From a checkpoint of a small transformer trained on Wikipedia.
Size: 11 layers, 35.1M parameters.
Training: a variant of Muon for these matrices, 6748 steps.
MLP neurons of a small language model. Each row is named by its layer, matrix (gate and up: input weights) and neuron, and shows model dimensions 112-239. Each number is 500 + 50 x the weight over its row's rms, rounded and kept within 0 to 999. Numbers have three digits each. A neuron's up and down rows have the sign that makes its largest values positive.
After each neuron's rows, "fires in" lists the words (lower case) most often at its 100 highest values on Wikipedia text that the model never trained on.

L6.gate1015:404582503428623481516558480577510507522353479465460480465442502537502522499462558474539534420487605493515512454491406491399460530495420563515475477497513468517489501532499493509460489435532515500558436504482523540432508505515429605474502419487474527402503515501452520531575509564382441441491493451527500550519468552543484529546504528518470574533543508518534502461511538481576525521483
L6.up1015:504451533442417486529535526515580407507426459620495515424481512422479511549533544572520493480450488516516466499431444445434470597454488512491511501538493555465470466479526368536527533509556578505513428568511485465540509447562564506447492469538540558466523445469579496448463485521466559488578441561557529422402443542486509495559474464432516478515637552487470417490569490498451517486387
fires in: "the", "who", "our", "his", "young"

L5.gate789:526540517541413513476429543461584588465445474545545483373560503590472507446498467551362486633489497503527481512470568417516542544434499550609473543436468462538446468469620506522525401485479488424469531465434420475510509430550474515587509462516599529584458555501367443446418524483480525521448584513505490538394554546438513371490384577468464558553557488430509373587401538473501460514487
L5.up789:467484515474521539541371465518588477487500644369484477466493618472561477472553519559420473506489559555598564474499428578614446534453423454510564473456602474439494517508497589535490409435502511554489501488517581543553509463455431542559480477585528523536507523558506458554462537446526574530460532452461406483532446511533504509541524478549463455537499465443554517423510493476479477420516
fires in: "s", "house", "wife"

L6.gate505:577464490504541478572476425484535531430499532526525590464494490418495474538522554530553489543464458543540512546532518489491479494506469507541502525368452431411561582398425409585460574576446516572489538471585563362505470538486566437476504494514511516630502479419488522453474455469493481433500457467438416507486526479461477524516395575442408565577467509518407546513471477482509553544491
L6.up505:530514517521517470485453408619488417489554385532583498538430428454500467549554501452439548549423493564516466489538637519462508497518494513477551485387476506433437491467512492546572541496519498517528569450511507488429568573460518500486459439522480550548543572442459560516584404501487466478510466420414517524498599487444486472522580491597445519493477521500546498553452477505492527463464
fires in: "are", "s", "m", "have", "they"

L5.gate731:417568529496476613467481457372506451465353524411525543519501496591468453483497379472448588515495492443554425587571508476489476531433428532561518537543437614518459620477463510442481426427373568507479535538467579501412544461558572565437497556459477470472549530417510464462585524495483595466579524546435563420545564457562497454491562477503535494488486522469450517458492533446492528474584
L5.up731:560579535500438463454614459574485609455522491552389487492538485484439406548448444479474564489471467462522493404414475474556348414487501510468523548501441489591508578501576537478459425471582532507407511462554589503521516512496402457490488493485516472370555527602552512521543527510619507547452522539565532432534451503504440531445469472432461467499421509453430488551313525525535535453434
fires in: "to", "as", "called", "abbreviated", "a", "it"

L5.gate886:534469458499402489445537543450516523483433494586597472549508441580511478494485534490520552506472456492480453542598508484444509494494551498501552458552481503555539521541469451491491503522524452562459539431499519500515505509507503488501486566518428507501479534464535420487490491485501504507461448522453561575558513445448414562475539493624550463492493487529547470509570497556493532518463
L5.up886:513473448529484547596459506469506561448472478435525639514434436590542580585519464481503512506403573546426409570531512459515535557463477529571521508490488578474522461468512490427445485449489437544419465461464431495458444575610528576457472478580489551423469482500469562486446470532428571510503557473491502454545489507514469466541563578570532544533526484390546451583490454326493435438496
fires in: "made", "make", "making", "makes", "gained", "giving"

L6.gate1260:567534485460485426568424475493529480412538503474455432538615441476420475389503405535522416466507444518480478552528513510582422472502540524513490504561525520406474484485431415481410509459479576534515445553472488457470451432608496522467537545501419514482418498536470407535461463488473553502523580489505453517528482597481402635463496520508503464485421404515477510463532526497490482419475
L6.up1260:529529540442479447513450540568488486540446463501469408445468394536548496517539470504508442501593412540436595452482428414513455498531430489523404540562426602439530403542553620461468544459484481464477496430503509510367516497537567455440543550594527485491440575471462472530584529527466445536522376438519586545477500584411470494459547443496545442570552435563596468467587432561429414519409
fires in: "the", "with", "by", "in", "a"

L5.gate1055:548543508453512438476424498477538557466540537509494544510466457476447546498388439494521553519453544485458516424562523483466562549436399485518475457482542544446557593450557463470528525563481547466519474576370498503513496528456465479516514518468493358470531483469486448487462448493446588458545524470494518442444500541517484461497449473578461597585582447490452467462449505435456491602498
L5.up1055:503578610385518481509511536438456495450554518473475487481544544494466421521485497504450536528522404507537516620500499394559506497519616493489381511628547476497500478502485585431441498546436538459477423523509536475499544507448534457492487452487477570564536580489450526432528449560411586395540507503475472448533484439553537482534437472525497563545493496511564573565498460568461474523501
fires in: "wife", "son", "brother", "children", "e", "year"

L6.gate426:586422472451514473496558501345553647575537424551567492515456498529463556447410572495435511367550526555537538536467410484412555405507453470435510514554481559468496521525479500525468523471561511454560514520598407511545506455453497567387547518464500439473530494533434497546525555480468451449408530481411511493574519544541481502518575481499512572572556530521553482552544543596509468529564
L6.up426:551518504528500473478391472492454455488498499498450559517374469507544535457565563557377469456578388418528576565399598544537537436528543529510492472481487490476538490588605520505480483440560427480474482640470511496554493435522424501567456456475491509504480424520453362513514580521474561536520476439424546501513438445489524494478546532547435523598638533529531554506469465534426482539597
fires in: "the", "are", "of", "batches", "with", "by"

L6.gate1807:508460512556482602593487483486575533548557496428534467564543401464499499512536485445578465417545438489445467491497530514475501546470527446559510526474570492461511511484518473457466556471488492508401448529546497448486464449447485574483518529566504525438453557530575436534512539582506520502495552534493470472551526504488458550452492451494473654555489620521467492522465444526443365467528
L6.up1807:561538493445520465454512508483541480552436512511439483299592544478453567566461613518562517482550550498378457560566516362531461510598431455601505493513529505453487569520552530526502504518415490569541507483439517550453580495572517508527498421515555540497489427477544528616501465547484535491456448525430527504479567425430525576445511495403551501523485490478456579567469508499523478475519
fires in: "by", "during", "from", "since", "before", "at"

L5.gate581:415492439460496458457545506509503528523552458468482543522468432495534556442455568495436521382476521451503482522501557480546653609589478539483500480438438558482501544507475512517538535533448550530529532456510619487585482515551465455498511478474430579501458416512477492471518485473477479596519563448484513542496551440515497520523512583441514540599492464483550426525529552387469497492447
L5.up581:373513507452399446506454467477486515502495400491479493430374519527519434456489440546481569520538506488574462521415569455529573590564477567645458496391421540472475491508445560414490538371537531582422524465521462528489460552499487472572556539480480510462526540505461417433499593478448447547482440555394501516623366508489510537472590490481423458459573532549512515485441517441429493414484
fires in: "make", "see", "be", "making", "makes", "saw"

L6.gate712:489584507475465464514478521502541576513495534491611507339384485507481472525526625591499505412577518434490490447533459453456518535508417588512572474439383531479528468514562457563484421473445530455528435484553435541477439532506547554549495495434485545575551489498517480478518573533508482599527554425492438517449452431514533540474414511532484441487414506474466474494484532378548479383565
L6.up712:489451395351503405563538419473531446589499538559412433544517537512412492458514489528490460490476535512476562475530598489503457481497471460516541483531519506516507451542512451529512466515510497496554556464492436467633464459506550434511483527581438517563508561514485549459589536427483450473467530462448426551463473556491549485573617553442555602490421563505532617525500520454499503510544
fires in: "to", "the", "with", "under", "by"

L6.gate1391:523585486576443523456464525541550485560513593488518440489550520614506555467463495386536503476477513450481500596500428522538374500530500402492474514577510504520475468450534481514446478533403474521472447552440575456459463451394503472511469603584513495512482415507534501505421554557501515503650446493457490439553550442559460502505526534588379510493480501509549529508526555524507613432508
L6.up1391:505536517466556522476572503544551574510525472501434432453450504513523576423537475556519453471521576520485606404524512462484558480419452540522557479482487574534565514505550445544551423513466477527580440431492566486437548566452471550588435510444456501542470526493435455491473478494434537542485530398485557516597507555536530487498586455461486572473527487473505524443458552541512538599561
fires in: "for", "from", "served", "the", "serving", "serve"

L6.gate1396:497468501487607480406523553533490459457418501500440525517451522543473512565522367446490541426555499468467484539486555621508498471487540524532554543460485451407437508530443658426470530452541436493519542478446468517511516508438486506597610550499461475457527442571569447490517530558371469540553451503538533488489439579448584459429500504404482531474519483524443540449531538451496584460547
L6.up1396:509490530484429511480472480454482453598558519514510458443545392563474564528455503614531552395607490470459624489414487456543483531515487537502536461384469553503464583535514487520495494420460521414487496491508454485426590560470532518561470450502456602515463528433562426540541441552486480510419561501413629543415434484466558539433554497455564529481494525471531643520568543535431609532446
fires in: "was", "were", "is", "been"

L6.gate564:505480505460468457473529557504521440461505529524511538472613508511438511446521553498515532499482509498549480497559465468517551521560549545427571448528524473501430462512367455421397518540488484551505570487542502524465580490477492557466448604518562485538451431569493496530483643472503497501527485583538465530558579479522550499486481514592531451526448558439548445536503554520455513576581
L6.up564:564479526495512459515451542457486522476485553510494524471551512526506528450495546482466577531567554544485603534511405492494546508479609583466616558590428468524438412536465461455462544516602564461482545520519457543556573448513464517521474500473493476486494481473527484523467562498565460431547596550512547457593409473570516448500422557533490488444499417487472524505403583514559506592504
fires in: "5", "other", "3", "9", "some", "several"

L6.gate808:446455544467447515421399472555500542478452517581582444508564594474568584388521455478531499463500457537505562531522595500460429476508551573504518476538462424568519478411428511594482499517493564387456629511523528536491505504475471468484501517441575561467526473463493529527435503491489518586579532384489547519510573542459511469543484535397460474515400507466474501587440522432479493421529
L6.up808:482463558469472513555451513500557511507510515424464455538478448459476546525516472507613455527550492512480430544515434533501438551420464421564469466452419474453580500533494540495424554531442394516448575494541510499508578430461471558473549432486542567445539505584548498481535515446478505468534436399525598467514601563566414507494443596452508499593340477507474537524415499540527541503499
fires in: "the", "theory", "a"

L5.gate1040:490455500490439488483517460521475474562453588561367485498464524474467519556526560460535414476432549427526544453464488468501475477554486487471526494494528519479484606534517465434498468551490484542512519496456479459554405544520409495510525455529508482437474484525519494590442490510579490464520576379512519578456470533494396479517540479523553443422439560491526588624483537498522506483449
L5.up1040:563457641513451554441513471463467467518511576555524508499499599491507487598516575492574434549491515421485476474478474525523546583496434615475550438468542501521473535544519558512438437531493494571520427503511523480651490556459441470463562534476539516458531481507548560543443398505480463469565495446536531529502510559510537446515457574424547487484540539510537523548545561447450485522486
fires in: "high", "low", "lower", "increased", "highway", "slow"

L5.gate219:573389526524483559483526526423420507439453497498500602525393482531467552434467549421540468506479491411379491565419548536462421531431479473514487564502461398508507531469505532433507561560551495492521388488519505435583546524444499446578578470484533530384471478540568574501564550549511457358439532598534549563568508459545513454632519507446615420453494510469533530533526430503525539603544
L5.up219:545453446505385532452553481511471511496562421534518597474456526439448437518559522604522489477514475542495481520368388459536502456486450462466534487477518505478431512509560545534503491486546484473453481475491513422604480508501505538574394574546551494473447534515470507500563589451559453438448520535541489503522535476580513455573439500456599527408564535607472488450502482455523390418532
fires in: "and", "or", "report"

L5.gate346:440487525497468519503496388475557535546478527542511427497552451563539482492514587532489645561472588516617425439537471525462533499515426520509460485501436521490525442438411424423576537461489529437517476542499488458564494485454463469513537565494537489502473582458446499538493480491459636484488430486510455538599463573473595521578546492521461545538452475578495447558461463433525444441419
L5.up346:426493500455554488550380560537423480506590555520479478505508474470456539446420537503457575497531548509407500483522509470519466481463446515533420580534533481535561497506495476505474504447466441519493545409536562436493418430518371464521521436496528543537553580537503525492499434526432480457499501522448491457520515554529506437553483409487628578496480574456494432462411536382531521494487
fires in: "most", "first", "only"

L6.gate1706:508512495583404468474478458472554520488435554509548498413579520485545493464505440470528497531423546459563450456502397519522520458437523456592454474491561574466540514521498458579526490467437509455474407546433565514507551496447572527531534466521492500488505442410501522498473535400548481461427510523514401449544529416523454545474586549497435488446398515497410493421583564448635496474530
L6.up1706:471515530546443487414505494568405465520433508582531576518448458483504485557504559519481483544425637508503483554476499502576410545480502451541491498463536516381550395410558460556543468425523527443484475515507568454509528442487518475468550506459492540555507512538609564471454562563514516520462536536531508438495516478449508456528444430519545533484473506529475390579494417523472460446443
fires in: "of", "his"

L6.gate176:461376385481493464484482469456567561499450514523531566409502516473573492486488515535518476431424475506489506491542466408473503518521416639606500637473441553467536583455453502539510409448527474475475447492566505416546523524584486521504607475450487513520541426494536456532490525534523484449466415515539552419594435501564514501501514553438597465570453555487439388464418409517514529519538
L6.up176:485432452438550419560495504494611599547533514535575642395487441483415425421465537469487428450525408500493533493571467439562561525546516592506417520557523416516623467444485474500513500413466425528444497526502527454443504513628485484473525444516441428483529490530547397463503535466579495505481522516505466566541450427530536466483464520433537574609472501525417359531475448470512495410550
fires in: "the", "that", "his", "its", "as", "this"

L6.gate91:521486491456625380538422577553601487418508458544435423581458463514465535494470566647449582626425532553525534461589464516419532484528406548515499436457570469473508522487453570611495589478566546554516481499472464492539459436405600497476561567440537467536454554516554454459462482452402517514514464536520495389467423449499479472500508534654577480555534505509491472530452482458539546447477
L6.up91:485518372509531416481484568452549589430461541571460557535456508509527553420493458489477509452533517564529530419547438463513473485451541487506485385438549571453544529601491434463536490463513455566458470502532547460508534488576543453502571556540617445491533495469459580374516480520424556430540506502501530533444487538425520484439489475609526530622640462473395349583521525504491570513397
fires in: "with", "the", "have", "of", "on"

L6.gate1947:449497460465562512478405540577478531521580434451544534503455518555468497548487503492499528544489548540481489513588368542407551528482490496481423513453537576566421478502496507543545492526500406465580495512401521498494535488539484379343530475602408461456471553523477561424490505487450538532518559603412554537499532519515480453493427500524557571631545551487509485565535544561511430524492
L6.up1947:472491587445615549598470503433508513423442554458476485484622486552484482572504445573561478585446552525396464478462528585501432378533564464585512484583500451557545492513496482498549520499459596382518455527539466454515515507596455412550486497526478546440487502445497516503605454489463452499482521506476583512498450539452478534538587381536491533548493456473512425468404449507561440437424
fires in: "the", "of", "in", "his", "throughout"

L6.gate766:576518437467409427508380552589582594496546533451456517546547565428458513491559489492529547532610445573481469512582371486488433507403469407503475475509526590494536441454458537571506491570464493597443492473437482501546545478525558515511502575467465520402450501536492461543522435458531486498554531498442440518439515559458484521411556487472613504511612448511476491460484487543492444495506
L6.up766:582521551556513545456483470492463515570547488388467553534489491571473489496449539483517428468619511559480548522556503500449559488509526463461435534625493564571476488468449499539551489530525455516512528461478499448454548522540494490487537634399546473495501558438574467520534587481479537470486409455446508491451462474451435598487469490517488484556448444573469439511463543576551414480499
fires in: "the", "in", "on", "by", "mid", "a"

L5.gate1809:414557524511553512467439548516537615441563423540512442464560626521464447393499482507495435521464488486484544397559495475413492421528504519576402515530534521540459488573475410500550504411519415492504460510550492439476508483425533542476522451557604449456516484472451534520546443486435416540459402452446479431537520492467529444470494462428474493559448489414443557568412501607416598545537
L5.up1809:502473535469499531463396529473491579510622486467590632459512400640533470470577463575537528548547505540582444463511472472482491494538485648480541443534535476466589439456518520436453495407442504551491549477468511438521364462538490488532604485557427457528564587525416509532513479499445431547488532418428493431427528550465509500500483513485581498538592399487508571486476424569460516494519
fires in: "first", "post", "postal", "by"

L6.gate608:594442494523423457452464441463527514524479418506466549486522507436568546572537487517508420550494561479370416517419537441480533559521457581478464511406463437479467468547423629532439536402513543520459453574500421532516463458592500470443515482572454467425518452557554447498514509574485432557411581490568558493442456499484418509433560566518538531430461472487485513494505460659462432485521
L6.up608:514473458470577408505517521334521529479511558499482465496582421473494410473527508476543553511436424474553467577416432483415522436556496444384565473498449474511481541495476473455484511465459484621600545515475580443416506540552479462552497564526490494458478525477548573467417543549466421533478481539570492580475514586468438464436475471482408530516531510452445489550516528519555481430548
fires in: "the", "by", "to", "since", "with"

L6.gate1357:577490491370601425510561524527527545485535578474526530503351441530576529488489542538486450505497567588455541435533512459498555532480519512561543568569464509534385555479622519502508489537402487471418507515549573527510508564546504494517549566540540555627403451534556511505522552539518498440483555638611548520488418417482572508490576498432554469597503536495586489546475498526555520542574
L6.up1357:582493511435524471472544532458506518518547510444492541432457530449485523474548494553463543474600491597384511550522511521563400584534475513435519466460476540478426505530463516440538494449495580538446442496538578571511474599566464597447508533553404463459557467489559576415500495506475572455565555423537511469484416505594562541496505514571533517585542478425487485541455495496507525568408
fires in: "they", "which", "and", "or", "who", "body"

L6.gate1985:468559576464511478513459569430579451449529504573549628468485486548405567615612593444498514486499568581472580512583481430451459446561494551492445563423574477511454534531527556434541489578519507576493533529536554519480524545536390550493505598544513393458449525514481472551590518532473451607567519508523473508467397542497548447528490528470607557425456531559495480538536611452471451483470
L6.up1985:497570512551493509475494557460418562544424470472561486493483446571440482517425544526464534417410512519510440489517543555507465544524409488513442558467497533489525594480500420571498653472517429444497484508546537461596494474441562527444507499479471509519609497531508432443503520536578434530379463514487414478585456557472520525523397548443455511529490553477491482497543490429504511417498
fires in: "was", "were", "made", "became", "making"

L6.gate338:546490443488462485525513517542481432461453429503556493507507549481505506509423490465533452453487537470446424397500525582499506510520542432530436535442554550482530505550473571563349519475521500494458480415448487485617566538408541446550479532472491511456467466436433452507450531493479545507486467556442581448403469541518546440489492561543517521583509457483589520528460469561529497466513
L6.up338:492484451403438544482462479496463498480489482482481492473528473470550548532549609484530567524578508583546552489494458619515549508570472521505479521477487473497477445463594567482392518475505515495458402515489446534457504627471587517507498453425538475518498567534454590594601533553417533493485496521440520524529458482594473412430451488533589573494549571530527484560528544410537499474496
fires in: "of", "various", "several", "numerous", "variety", "other"

L6.gate1300:570523493447512541523446485478509524462452481477483568453475399468471515563566537530468454471474559478468557534551550449353517470479391545571499640435498608549540514555428470516556503406497528440473410591513480483501595542546441447452452601485566458503510560528425477464511531590410489433495476523473503559516500486474507473490522540455512543469377544559606545482425448505594488527514
L6.up1300:473486500545507489497488500526435494530533503451485458501543447476482596506448525497455502454446533475537403509446556443462468482494480469478435490426433454545482502455481464528527484503492547399533439587560394430501501530585563463454434513551440547491573552604476599479504542487663381499483535510471435483513454566532513497507467564541517543418414509487558529544394525443503509528448
fires in: "in", "by", "each", "to"